Weights of a small transformer language model.
Size: 12 layers, width 192, MLP 768 GELU, 5.85M parameters.
Architecture: LayerNorm before each block, tied embeddings, attention and MLP in parallel.
Training: a variant of Adam for these matrices, 259M tokens, 7914 steps.
MLP neurons of a small language model. Each row is named by its layer, matrix (up: input weights) and neuron, and shows model dimensions 16-143. Each number is 128 + 24 x the weight over its row's rms, rounded and kept within 0 to 255. Numbers have three digits each.
After each neuron's rows, "fires after" lists the tokens most often just before its 100 highest values on Wikipedia text that the model never trained on; "fires on" lists the tokens most often at its 100 highest values on Wikipedia text that the model never trained on.

L6.up659:147143147144146140137128185112076124109145157145154114097161078083120132142073137103106179130133106138124121150097133129148113135120098153123142143129152086198116136129098109138118113104111140111128146099140164129125120108142133098135146140140097107155116123119082137113162130150139097142128107127155109090136141107109133126176129139127164122118101143121153144126081108145167092119078
fires after: ",", " and", " to", " with"
fires on: " as", " stud", " ac", " ad", " en"

L4.up354:147125165145092149147131174186142137110162086138099100116126124110142156162161136151146160106112095127097139075107136092162135138099098104130141149112138122138086159128128151107180122114158107147129172079178099135135113174141096123155168129125088114120129143148152141147125116127154120188118117122115142120123090123157155118121137091107079120171124111139137122111169124126134105125127
fires after: " ", " (", "19", "20", "\n\n"
fires on: "20", "19", "J", "G", "k"

L3.up135:149153138113078134155134115165146122129145108128157108111140055147153126199134119140085113091129109168132126088128069113094160108103103141150124149135128130096127147141092158129141147094127143191127125094115127139122142138150138107170123131156107122131139137140142157143123112083159137125141189105135129135137108164165166125120114120137129140140114101113098099136132152138185170141133
fires after: " of", " at", " in", ",", "ers", " from"
fires on: " the", ","

L6.up198:139130105077128103180101089149170081118167096134124135148132112100148151199119109112138121115126127135124073111135118086116120124096143147086111112093167104141107142112128073112115119125116142150184113137114112159107131145157133132119150143140114151094142129115189130141128122095177132141123130115132129128121147144149138090155108133078128106111109111104157149155142149190151162136140
fires after: " is", " was", "ell", "-", ",", " as"
fires on: " a", "a", " an", " La", " "

L4.up524:090106160127114124093131087212140169116154106139079138157160135118087127113157113114130146139130103113132098091127142119115144146097136149130126139138081126182111164140142075143120126095114130140122172105127140159119087149144139145119130134131107136160143138111165128120125117129187113128180135109111104113139154146123128121158136124116126138175137138140101097123155146170159086191116
fires after: " bec", "w", " W", "M", " (", "S"
fires on: "ome", "hen", "oth", "ith", "any"

L6.up124:121151129106131132099111111168124109144132124130150112119140111102118144160131135153128135105134126123106149079135097113140143113115118145108082162165123089151099108137083139123148145100120116134147176111184086095145114200159120134155149101123109155094128149136165162130137100121141142169103111105106139058116163180129167105129114112126122130132123134166155123139129133095106118108111
fires after: "\n", ";\n", ")\n", "-"
fires on: "-", ":", "\n"

L4.up75:147165102112129155159137123185115098116131172140127146124136077146147138107129114140127111111150099138119137104126100101183129110119126144150118127151106073128106130140143082119148129112072162117115116077132093154152123174146120145151140091145113155093173178119097130138127148104155151148119136095108102135166155097156131110157111140094135184133134148147167098144129153124174092152136
fires after: " |\n", "\n", ")\n"
fires on: "|", "ical"

L9.up249:102104158124169149157146107132139168129130110149135130167107124115137108134154064128100180081132108137118144060064115136148064164161119129184141124076133127134125152099153081140109128138127121138079130099147170144111125100149113141173153158136148142103180126110126158120107129113136129138153125125130095132135080147155161081113120123113129100141107118141151118144130102154133138115145
fires after: " one", " O", " I", "A"
fires on: " of", "l", " as", "c", "ll", " Al"

L6.up732:170159136096145140117125118123111127147162129152101098106113102138100120111140130071130153161142132155045141077114118117108166131138104146144141134135140121100131124124120112146149117124159137114140144130161085157155109143143122170140130124159145107092177143126163167124084131146151103115124115083101099124142142091177134122119130134121152119125141093143111080103099125146144166125107
fires after: ",", ")", "\"", "\","
fires on: " and", ","

L4.up706:108124120098153132194128105153135120125138129153107131147156106142117108126163066141125167089124127124127140112142110088128087103118118128118136137134131130119095144136131095130141098128126132100139137116144104170141127143140152136124117105141139100096100132142146158108139108127125123086117160068104148086148152143124126120135110104129167139166091159125144055126139122148128125154125
fires after: "\n", "-", ")\n", "\n\n", ";", "=="
fires on: "-", "S", ":", " Pl", "T"

L9.up362:148138146113106157141125130108080081131140158135148157140122155113121132134111121087080122092164157165132114150137140172141137126072172140087120122126130133137093170120174141157127145121126119129128121158104112137096103134141132103158149162113100129106136176121129103100120109128125169127118171108081175106161132102124115116124127127119137110132114079140129117153125086158115093129148
fires after: "g", " G", " g", "G", " Democrat", " App"
fires on: "l", "s", "it", "h", "n"

L9.up19:076114118138112127151151126106163154123137121134110160096114134124116127109114146096118131088115068121099099084163128116148110130106161142115169150166119121121121130109176110155106132129085135143130170130109157071125097127146170153167129146143177144137092142085103152139165098145144143116132081144122104136128153109142112101107143130119159134105150151110151149136150124154123133185111
fires after: ",", " s", " t", " o", " was", " is"
fires on: " s", " not", "ay", " att", "ays", "ry"

L3.up207:124172132120155135180132122152131118128117127145105160165133082119112104118150097183158129081143145120123081118144099090129149142092151168158136168081145098136119166126115085132149100127095104156149090125093134190110120139158142138126119141154112084069145130094115128138149076105161104151133126079147130136159128086109123118131147111092129100137123120141136100103108144159144137098072
fires after: ".\n\n", "\n\n"
fires on: "==", "."

L4.up83:134148111103134161091165099144126119125149171148102139156099050112147116128169146147136121125140116153110113110082130093129132153100073172149101135124102081138102153133094150141123136143152151137135125091125125113107146133129143168123128120113133128077122137086114115107140142144149107108129117124094091146117110127120136129139120132099132130147102147139155102124128122167184157116140
fires after: "\n", ")\n", " |\n"
fires on: "-", "|"

L6.up645:109114129091106135165115129140119119120137068141156120069173112156092153114124131176080098152125113182063109097143113147163135152113151158106125141140123120079115136119149140169181146125120096155111093126136140073112128105135112128150140137108139131139148151186119134132125121077129130076155114131147134114119128135151168116190128104130112127177145146166132126106084104133134132134094
fires after: "-", " O", "–", " S", " N"
fires on: "ong", "st", "1", "inal", "ond", "orthern"

L6.up743:099153187115121138139124143139120111119148123131124125116134116129130165137133101078126128116124109106101144075130093084176185156185114131112098145108153078110100129111113112109116140129159143108123099162146132139133125125148129159138133150136095144118144147091092163138124159149114167124143107062120128097137120162116135117148125134115166165175108112083159123120151110146130113093133
fires after: "\n", "|", ")\n", " |", " ", "%"
fires on: "-", " "

L6.up414:132087173070128130137122131166117103109126115154123106139129092147124146104152078147142131086130110100147077078138143084168108118116122151124102150116120099114110118155089148136142112137163109105086141122173111186109120139143134100140122114137151095088173137111138174138124121134131100081171149114146127121151101177118119138121112147172155156117119149120133134119129132134132123181132
fires after: " is", " the", " one", " a"
fires on: " of", " a", " e", " w", " larg", " b"

L6.up522:148135148103157140100156114140131102146151127136129169136102131114116072184141141128155145132148110118067147102132103114092137145136101179137143145123123130147129113128129106128149055118125136109120116120111081146139126145147147160115132149144093099092172118116107123120152121135137084077194092119127114125128130139115148127130145117116135126121148105147122074141125169149157113174090
fires after: ".\n\n", "==", ",", " However", "\n\n", "."
fires on: "==", "E", ",", " because", "=", " where"

L6.up516:104094083097136128099156127180171095108086067142070138146147117146144136143117136123137156156117124133109097134118120117124119134084111128142119146131128095126125132118128108152108100135134156158172112136149107117095124129147128145124141148157115121121168119150142148112106171101167124077203132103119144078110133132083111126188160175088119135203135146110134091109151117164110141123095
fires after: " un", "-", " \"", " al", " ("
fires on: "re", " O", "ne", "ex", " pre", "O"

L6.up14:133123124123114153160124091100161122099143165143103139091097145107151157126133152147151138093142219147111137147089154101134122097172112140159141110129127101138070099155142140140116087128116158133107146157108109156147103163142117147120134154077105102109116162120102115147159079126171132126114112128116142149151097111106128099133156109092144160138109134108169137109176095157157116169141
fires after: "L", " l", " Che", " D", " L"
fires on: "ab", "v", " conc", "uc"

L4.up177:142125174121124104150148124127122192128110097137114125128127124126116142128137136149117160133116095124133134123147080154125150114137144157110135156104107161112107082140144161130111165145131127182105152106163089109109070165135115117115134134157104103177122138127120141098140147148115109113165166143127140132124141109118149113093141122161155067123152134114160110079105085148119129136108
fires after: " —", " |", " -", " —;", " –", "0"
fires on: " |", " ", " —;", "2", " –"

L9.up184:140132114109153133118139144185115149104143143127131108149129153108147107142151088119125133138167108132095119120110167144145176105120095105131124181127112156110115149153126114117093127099073143147154158091116135140115084136147103164113158142087140144115140147099133118169139113123126128093115137130116137149154189132121126117115177137098144135102104093181162137117160138166115105144100
fires after: ",", "w", " t", "ak", "u", " w"
fires on: " where", "en", "om", "im", "ide", "z"

L9.up65:124143096114168173124108134147117113137156147153077172090168104115162110113129068082121122120126151111108157157170110104112105113144076134130127124119122086157101117125134080136129115134137125141162152127135188156110125142148161113175122142185147111096120120148086130151099156145152132129106128140117119097143150144075139129107150125150137133157087150096140148100103116146131151149131
fires after: " M", " m", " B", " re"
fires on: "ur", "re", "ont", "ul", "ar", "er"

L9.up529:131144151146128170154109122147149113121133159154090105080129101086115135132132135157114161091144153154084124146111093117131128129139082130121177127127146098149122140157100120131099101108057098122124150087156165136151121154142165136127105109110139125101110135114128149171172106114134155143118116127121121140159142172144068126141134097158125106164123124133170142104122097121122144138130
fires after: "s", " P", " At", " Is", " Sc", "c"
fires on: "y", "l", "r", "yl", "ot", "ay"

L4.up412:155106180123133136123135120121136122130131120145094113140124116114152119148173117126113152106149113129133121051103111083118152130145133126128139119104102136131105145129160111102151157124148108101126157117123086175105155169132140182176163124139103140093149139102124205116126098160152101098138135120102128127113078139142109113103120110134110117154140071114161100100118098134153132176183
fires after: "\n", "|---|---|---|---", "\n\n", ".\n\n"
fires on: "\"", ":", "S", "-", "|---|\n", "1"

L4.up178:177109159126088103132145153136143126137104090146107143106148103150142109164145126121129123162111115103109118102122099154157165146116126131160153118065057117133113113139161096139159135129138137112097133115122150150076088157134101113136106130140148128109131127141123142120134148136145084156189146122116140145124101136161125127149145147106126074144150113135175095062106167132111116143103
fires after: " |", ",", ".", ":", "-", " of"
fires on: " Paul", " State", " China", " Indian", " California", " George"

L9.up428:174132132122137103124121106114159127068115131130118145098148101092104155137171129171148142118134133137137091122171108111152137140082135093088123124149123110115126125118101160147155127127106149115135164125093144149158126144141150149154136150090119146119099122130121112110130064147146125127145092107105137117122117113114164101099134095124127086089135082150125115126133121100113143117093
fires after: " pre", " prov", " st", " v", " prom", " se"
fires on: "ar", "-", "i", "m", "em", "id"

L9.up700:132128083068113121155106161138147074105103151139140151121132112106092136149116132168124142088127132111150094130106105130138134143066118122135130123089131105147105159131142141139089118130116134130166155102146144146120107095134154156120131120146150103132140140128125115147191132130164120103087119149145179108148179075097139109141129102076163111138117165129160175150145174130126131112091
fires after: " d", ",", " t", " to", " c", " and"
fires on: " h", "c", "en", "er", "ro", " prot"

L6.up338:108121141113102151096132135153115174106130083142111131120125088115126080124146137158089127096147092138142093097122129118125094132113095159122116171116119113114095129138128135111092115136127117132115142143111133145124127112152144130163132142132132124133150122103149133150108141127141144128162167086125088137112154144104126123169124108083091149155129102169106123135112103143182118161136
fires after: " (", "19", "\n", ")\n", "18", " "
fires on: " (", "20", "1", "91", "19"

L4.up312:140117130126164139112145130158134126126131145141082108142122146139083068139154131141143144119123142099135135096100122131142139172152157120139138113077100115138097177132156067117137126130140148100144151099114096153118120171153115139123174119141079158092103172129085165126146138119213101126161087069106100127120094059167103106120145092118105129135106081152130110125119142121147133126129
fires after: ".\n\n", " |\n\n", "\n\n"
fires on: "==", "\n\n", " |\n\n"

L6.up188:130143119141125134179111160191122145128118073140134111150127103151100117163166075126150168107116144076083144133076119181129086129160105157117126132136108135121117102154110075148138119138118103155134149091140153148093132145137105140179139138106097138093135121122124120158137085109202088118158137099161137127114119118108100102138150129115133115139101166146134078130141143128116113130123
fires after: " K", " H", " S", "h", "uk", " Sh"
fires on: "i", "u", "o", "han"

L9.up323:113120108108127134128147129113154105117132102136097097131104103145144115138120130148120132158183127147079134154132104116106127132130102139136130131128119106142094119182106102155175116127106125135112113107193152160099126141118168175127139172166142119086147109117151114099112113115131115115136173117125151071178108149141146132127116111104119114172122134123107097138122105128141145095143
fires after: " =\n\n", "===", " (", "\n\n", " \""
fires on: "G", "W", "F", "M", "H", "S"

L6.up237:115109110127168092168142105138145123100137170140116132139131078109130140154136109125094165119138122144178101169135153121132095178117071105088068092111157123156113158118107116165136108108132147118153137102140120129138100144131185144143148124129072122143147129121135110142102094172143106113172123138121109116108142108140150142148150153164148109115117123139138134117092146138136138107099
fires after: " t", " v", " f", " T", " p"
fires on: "end", "oc", " design", "in", "ill", "os"

L9.up307:147149158162116162105104123095123108119117148146150150126127127098132115122123113120095096092166098090126116100124141132099119068153097127134107135056094132120102139185122104173116187116092148178126159159150153147142117120145116122159124104138130115131079101121156177173160103122155132175151144115139169162176127162115111131142100093148146131118095130160148096104147132149161100128111
fires after: ".", "00", "w", "10"
fires on: "0", "1", "5", "6", "9"

L4.up89:132137121117155132132141119122116133131141098134126142088140082096107133170180114124126139096125117124095132110096111134141103129141103151157155128103102087125129143120111133123138142091158114136123118113113164127111100152154124178123127128156152101080145143125167155103116113170148100165132104100133109143131153129140110123124125129072130115177164149134158136059129117130168138142103
fires after: " ", ".", " |", "-", ";", "="
fires on: " |", ".", " -", " George", " Paul"

L6.up395:140146112127132154098145125136135126128120127142107162134133142127105110134168115128133139127146136148097132124146126129100061125128084108136155115135097128175098130145142098153173172099159113144132138050128129140137091149140149138146151074160171133111131096099158153142126156150186067167139084148055117133098139103123151122162156106152155126142110087110118080133140102135141140147106
fires after: ".", ".\n\n", "A", "\n\n", " Wh", " W"
fires on: "O", " O", "ing", "fter", "ile", "hen"

L6.up439:137082153092094113141127132159133151114151098137101105115119121125135110158173126132116122133116114162141099084100145132139084120088119160100091134127118128094103165138143100149092127112072085182100118119140139173099106153147114111142135135143130098139112179106166116156119123125181110125149125119127156109123149146120126111190140146126134141133143125152153155135152143145166112173122
fires after: " is", " (", " was"
fires on: " a", " (", "born", " an"

L6.up600:115114152122108137090117143108105121124146101136091129123095149130094112130112095111147142144149132137115116116118137138138114154125093109114125170133061077126122151144120159160117130104118150170159107128086133117093122142144148159160143158139151121098105125099131095114167088142151084142144146089145100148134171141118118133127144127090138097168145118163154143150113129118184188183139
fires after: " "
fires on: "19", "20", "18"

L9.up398:136139153130132105104139180090093096105154134161133163155127116118116116122156129169122165093136134171147110121172138125142137137120133135131159124127097157109112133154103097182156144106138138151111163092118124131127095091126105132132137143141117079101102159160146122119133079122146108136130127144106121128146116133130143141121133116181127107157103129102095152113125190120168140157099
fires after: " P", " p", "b", " B", " ph", " b"
fires on: "and", "oy", ".", "irl", "y", "il"

L9.up767:139110133131126138145146164121126140120153148152075119114148137136094151125079120127152122114126169189154128096173167127132147132146112141118141123111151151121093125107126148171135160139070137120151147117133110089102090121141091145133120127098120116142181134118135146106065133141145121127157095127100145121161124075099116108095142156126128116142131108114131161134150143136117114136102
fires after: " g", " b", " G", " r", "G", " B"
fires on: "l", "u", "B", "as", "ro", "att"

L6.up20:124122115102173151095146111178142099123150140139102111144136112104099137136175111090130128190142138160067152090122152162109166126121157153095107179143130150155125147125130138119140137143103140103128159117127148161109054163150136135137189147119119124135096119089165152128119166132194122131117099137097119161133170124167117132136125112088130122150123106116116150104127141129112085130139
fires after: " |", " ", "G"
fires on: " ", " |", " l", " G", " Go"

L6.up606:078114130093144134142152150118084138099137117142126142137085110149119157113133103100103122096120174145150095104112135080159143102095113142111078128153131083142096102144116126119126138148091124155127116126163141133177107109151166133082089164146146132128169164124157112118128144111159130105118090124098126115138119147123163131134147141125121111111086160106144121163195146168145117100104
fires after: " the", " a", " two", " an", "'s"
fires on: " ", "-", " w", " gr", " bet", " e"

L6.up10:138123133082154122148152145117149110144150099136093084094119102137076155115139185149117094125117118149113106128099129119095096138128135114108125152084121099152098098130112145131157163114118173164127161107178142130082096161137122155141161151105142138141168128081143120099120139100178099119116111116073144116112112123148136112100112114143132157148123112102127140169108121110136170123079
fires after: " |", " \"", " (", ".\n\n", "-", " a"
fires on: "W", " W", " w"

L9.up157:125104155132130167100120115124117148105190124147135099114106117154119129152139129097142136114144107113115110150101098093147088161144109100127143136130109136152084149183143154150174131106124179093138149147115089105124135126139144135161125108125116151120151090114132114129171139128171075124133118099167132129156084158153113140126150122139120103147109131104110133097150129116152128129100
fires after: " ", "|", "–", "20"
fires on: "20", "19", " ", "17"

L9.up73:166124134131159132110140138106111107076147140146104079134144128092136105164155104121086182074119145128102121118142099108136069181147129096125137115128162126174106169151151136129163139130143120154177093148106115125105109152135182141078099153092143066153115107113155112112131088133170123159152097108136147115126148115128115118105115089103084128162134124142171130110112121124134141131097
fires after: " No", " F", "en", " Ad", "g", " to"
fires on: ".", "em", "y", "m", "ri", "is"

L6.up238:156121147115088118098134110154129133111125089137110154097123153169124134181113147108110175098131084130110140133118162149160095119107077157085182118115090137142123129119151171121124129152122120148160133138138159125137077129150144176146146105122118136138156128105149150146111126156137141118155086158126121108120187137128135126136129163125135125123122142121138133128105124183175076146102
fires after: ",", "O", ".", " the", "I"
fires on: " s", " per", " al", " en", "ther", " sup"

L4.up694:130089124127126133102100126135166116066135133158124115083159143152116093123176134118105161095135136127136101107111095144096136139114132120158132170146148109173092165129170096152117138088147130132137165127104140122117087136144172145130151094107125139148106134111120145116122162157112084109128069104112104072112130160132095105132126140161150129148123133102123142120138120129114163129157
fires after: "\n", " |", " ", ")\n"
fires on: "-", " |", " ", "ed"

L6.up520:113096149112137122104147115147162115127137108132077133135116161122064124193102161108141138085141120113101123115130146104095103101109108129149161152111066104120119111140186159113143126120103132154119150125102116131124092137145164137114134122160144115097103120121096162157091138160146148163208123141098124139122171119098125121114144098106133111134141118142131115129162156143152116172085
fires after: ".", " that", " wh", ","
fires on: " it", " Th", " It", " There", " there", " Wh"

L9.up32:140135119124176107075162133145114118116126131150100145125151133112128128174143102186127177143129136130112110144110134118157098147120057141146145146127118139156111129143157126163072120080109164166138125122117152141101129148141152153138162138107103101117115147137101122106118118135139109146105070158126109092124123082116156107130161099163134147129116161139129116091130119125117161136144
fires after: " c", " C", " rec", "-c", " h", " H"
fires on: "om", "ard", "og", "ann", "y"

L4.up287:157193163127098139140127121151143151128106121132137166163127125098098143155142122137102120143128101145140150044141094132144113146136092122138138136122086129154114130128123133096079137111093143115141107089142084133118127168132126092125140152139111121105072157170157167096129149154131118162164135123094130142120119152128140118113138090142157122145126088141137092140150156135145135192112
fires after: ".", ")", "6", "7", "8", "1"
fires on: ")", "1", "2", "7", "6"

L9.up349:127143118082139198113143158166117144128126127158139114153162095128094118132126147108109121120134132132119085080151085128117124108140126145080136153137128132156131141104129114119136107133079123135148114106125127142108117147120137138114139110151146159114126143143145146136149145060174114095158113087084124114116092094129197114109141101139106086130132108171129097124119142133148128090128
fires after: ".\n\n", "\n\n", "==", " a", ".\"", " |\n\n"
fires on: "==", " s", ".\n\n", "S", "\n\n"

L4.up26:144082137107115138126141140104184132125132143140089179102117155108111060148164117135124172113165097157101116085133147120126150125114115124125164134124101122152131105112143106132115091111094124139160130134125111107129130140139165126150142068162127134071115149081130145111102138160150121128143123124130104157126150129166117106133134118101137081147152112155129117129122138187161091159098
fires after: ".", ","
fires on: " The", " It", " the", " This", ")", " They"

L6.up98:105117141126156110159120191145120139111153117143089130139150079096120141136125118096122162120094112123102140142139112124142082147109106139116142098075168076127121144139116131122198086094147138145142132081125117144109101174124149123101160130179104104157141106098093118155147133155152087138147140128091134113131097091079116156138141171160123112141123142135123127113163110153100088103152
fires after: " \"", " m", " the", " M"
fires on: "A", "a", "other", " family", "ap"

L3.up754:117084127109105131156108134173109148111129119150127090152139144126111140115137116144131163131120142125101162099137160120130181066124141141142117149114115119121109177134123101136178121118131143122139117092161112161118105147150130115174159114121125145133114167172083180120120154096156087133120151114096138152158129106119090115172163129084165156106148114137178118101134081109129108148044
fires after: " ", "O", "20"
fires on: "20", "_{", " Rele"

L6.up29:155133159166121132156128099142124127097129126137107091113119114142121126175147118128122133113156128120082105130057193149142150142130101113119168130135132127145111122180132162122127085125163142127172126110143111184116090155145105152111131090159152110132089166130124121145144099138141090121167075117129103143105073150100099140114138102170144145131116174136178104106147132118119103108153
fires after: " D", " m", " M", " H", " ("
fires on: "ar", "j", "ard", "duc"

L4.up620:116098055110145111127074173167123133117127101147105108124125123075111116146165144125162131100128113096145154086127130120172159096115121149118127143105120085128106136119144122131124117093141137114175155132171137140102098155161121145171130109140107114104144140118114171119129145127156141100146143134062085130115113157167121083163125156121139112120101140159136121119117135134148125182105
fires after: "\n", "-", ")\n"
fires on: "-", "\n", " film", " Rele"

L4.up264:173142125107140135105089128135160133132172146145115120119121088133109134161148128132108154104145109173112092108139127102134138116137123110137117119080126113127116085126141156124148138122129142112093134141160122133139109145133112099224126156181165153112128114093161107092140124135128128123125124130098132112135127151150141102099123090139084110175150130124100129096122110149197127163108
fires after: " and", ",", " He", " he", "10"
fires on: " he", " was", ",", " st", " in", "),"

L4.up686:127131138099164149093160124131148142135127144131118107140116108093117099139158127123096145153112130147120139089138111123121108150115106130148145144133153164116117156098125172132125125115120193158134122094116101130131098122142162160122119157130130137148147179053101168129128150147166067149149126110124129094097164117151141130122124182104146163121145143119149135109131114148189128152140
fires after: " ", " |", "\n", " |\n", " L"
fires on: " |", " ", "%", "|---|---|---|---", "2", " |\n"

L4.up333:158117162093125121139147090111158132122125176125084135121146088126132140135163134148077116138154147148135136083138086047121135106120130130154114141101171110131108148141136124121176146117128155112143109136117054154112159157140131159157148092090085153088110129124164113101105143145137149138111104079096134148139129095158110088105132151097107116120168111160142109113146169132180131159145
fires after: "\n", " ", "|", "\"", " |\n"
fires on: " |\n", "1", "|", "ions", "\n", " "

L4.up700:130143183113111128114142087148116127122124163139130151121092114098132090188122115118113113138123119180148106102128131142125176150108103197126126163081123124126114119133126106123105158130125153167114150121133123086126078153148128116141127140154113109119094145119119149097164148131157079115212138140140157129142172143108125126110116108139151172141109110109149105124132119144152109180119
fires after: ",", " and", " –", ";", " -"
fires on: " the", " in", " |", " on", " at", " "

L4.up133:129158113138087106132136116155121095111119119135100122126104107127134135101169141141090119109144132152121129109105078102149145089150151144122127160121143074103104161164096132118169126079135138121128128139104082156116174151149141149158151164107120158068110122089102153117127114172157130145120139081123137116163113118175131102117107156094149150133130128149144135129136138150171156165083
fires after: " ", "|", "20", "\n", ")\n", " No"
fires on: ".", "20", " |\n", "8", "9", "15"

L4.up160:118143163120096144138181061106184133121125164129106169127146134087098085128134089133118126154158112126105126112149121101099157140098102137111159107155118130140116112128094116111093122086109097162163111127134084137114147156143127163123126104104132142128116089168132117165149081102162091133131122122129165147084112137121111130104133142132119128161188122156125059094119134157130157128091
fires after: "==\n", "\n\n", ".\n\n", "===", " United", "=="
fires on: "S", "A", "N", "as", "E", " States"

L9.up92:133116135100136136213080136162071150107173118146146107092135154145140159145141112126115181138109132134095109135126139121160107170086099154141143124132118089135106153136139105121132142115139126107151101124121111100128092095134115126138175144112158102160112150153141128133136109138182129113126109112124124124094110116122093141128152148102133137116132147174100107130133100188150145071138
fires after: "N", " N", " e", " E", " S"
fires on: "L", "it", "E", "orthern", "ev", "ong"

L4.up85:155104165108105148132158092122178141127135126129119118168129057088136087171109142141133145157139093143106142116132135077107145152119066140128121127117106086167110126137133098126121122126132152128123135127155105141110125158147145179135182123124110118127143094142120102094157111096150116098143154129100146126095130101126109113165130141149120117150148105127162082128099105149130136184086
fires after: ".\n\n", "\n\n", "==", " =\n\n", "==\n"
fires on: "C", "R", "E", "S", "L", "O"